config.yaml
tie_embeddings: true
init_std_down: 0.0
beta1: 0.9
seq_len: 1024
MLP neurons of a small language model. Each row is named by its layer, matrix (down: output weights) and neuron, and shows model dimensions 32-127. Each number is 500 + 25 x the weight over its row's rms, rounded and kept within 0 to 999. Numbers have three digits each. A neuron's up and down rows have the sign that makes its largest values positive.
After each neuron's rows, "fires before" lists the tokens most often just after its 100 highest values on Wikipedia text that the model never trained on. A number after a token or word is its count.

L6.down49:503482503546486477464454490480515469525487460485505532548539495505493496525480538490479525513536535485502466531473484508517485449494533491489513515524466468513505460461525499501519468514544509481487519486500513494511534500505462522503459473511489500476494535419511465530518518557487562503
fires before: "-" 63, "\n" 25, " /" 6

L7.down351:502501484539546488509496472483517465427503485480517509474513528458489528517535507473508509546490499476490492484528521520546489526475538488511494482450493501527537538440501463527487407482467492494520482536521504539503518499497535513479500515513506511491528540545490504493496526504468478518
fires before: "ing" 29, "ed" 23, "ment" 8, "ard" 6

L7.down492:487485491502475469469480508439554525489497537469495523518540530504492507471451474500471516496481486491501511492507468504492475544478512519482510479504489533468478482512471443476521468497546503502500502493483487504544518520529501481534492531505498510466483501491463435526535434532516511511
fires before: " the" 51, " its" 4, "ter" 4

L5.down113:458523542491526500485470484486521460515456503495498460498522521502511532488479521463460475487509482465476545504550452517479470512562499491514492494475466510494498512459483436496418521500499511492549506523550472496519513467482526480500494490525511486439503506492481544482529507475511512474
fires before: "ed" 23, "ing" 17, "s" 10, "n" 6, " in" 4, " to" 4

L3.down161:519490511499487485535476494520500507473496490498516510530496468497485470524479492503543483471484496515522532493483480517524493483471516456496549533494462456530520495463498497519500505447550508516479464481513527532520488510483496481536510510483491463465509480449490483538459513488479527559
fires before: "\n" 30, " of" 10, "ci" 5, " species" 5, " |" 4, " E" 4

L4.down207:529490448492479513493410503507529496509514518505522507507490512454497505553479485515527506523534512490489552560459506483509487524487560514545526510516471533522525448483504523487487530487525517481466524510522518513522470506517496532490504523541490470508478503548492521512490503502489500502
fires before: "s" 29, "p" 10, "ct" 8, "ress" 5, "n" 4, "il" 4

L4.down10:489478504447468519488466483497513514486491482527508476460457485494470511501492515516470455511500502510524471499493506496526521531485446470478517479495497476468465444490532483514469506483540534507515478522501484511517518519492518493513450562476537475505507489471505490431477516451474439500
fires before: "n" 48, "ar" 7, "ist" 5, " con" 4

L5.down277:500538505493515519530484500489494487537446480504501507494493498536481504497487468493485546523512495523530499466523513549495493494539513451524509550508458499479532469498500487452527493537503515492502537499497531493535468510498487489498493518470517502494489483474497550491472511498477532511
fires before: " a" 34, " an" 11, "il" 8, " the" 6, "d" 4

L5.down379:478477482511451432509486497480512496499471501463451521477504491510465479523510498486477509493509485498468546449511525522483493492481544485520445527504532463484527491522525530453479489501502471435496516526530469493472538484493491509498508505508520544490475538488524489506452514510502489472
fires before: "," 24, "." 20, " and" 6, " to" 4

L7.down88:492525491529510531537495523492495459491510528490457455462477490472453512499459518468480493512514463484476529504501524527477488533508453519547545476503470485515487540517496453517490504493554501478531536492508487455507512457507481507510502513539484463500519496479522500472521532479462502469
fires before: "ic" 16, "ra" 11, "end" 9, "ense" 8, "en" 7, "ence" 7

L3.down494:500498469506470521455485515483580473488467528508500526495509518487472484524490462488475476519473567535521509509519504537522512519485473495482474514461514543502462473492509462486494534477528474468502514484541493475524511518510522473537487539482541509489511481486509488498476472489481524474
fires before: "-" 16, "R" 16, "L" 8, " |" 7, "E" 7, "li" 4

L6.down268:479517490488519534532522498537485472528491480507510490497466472484513497507485499511509520480516492532476517522501524437498515485473458485515493509504494516489486441498487511481498504505471484473492509514533506518499521562499496523503444490496514463484553495455495462491506506535527494457
fires before: "2" 11, "6" 9, "5" 9, "3" 8, "1" 7, "7" 6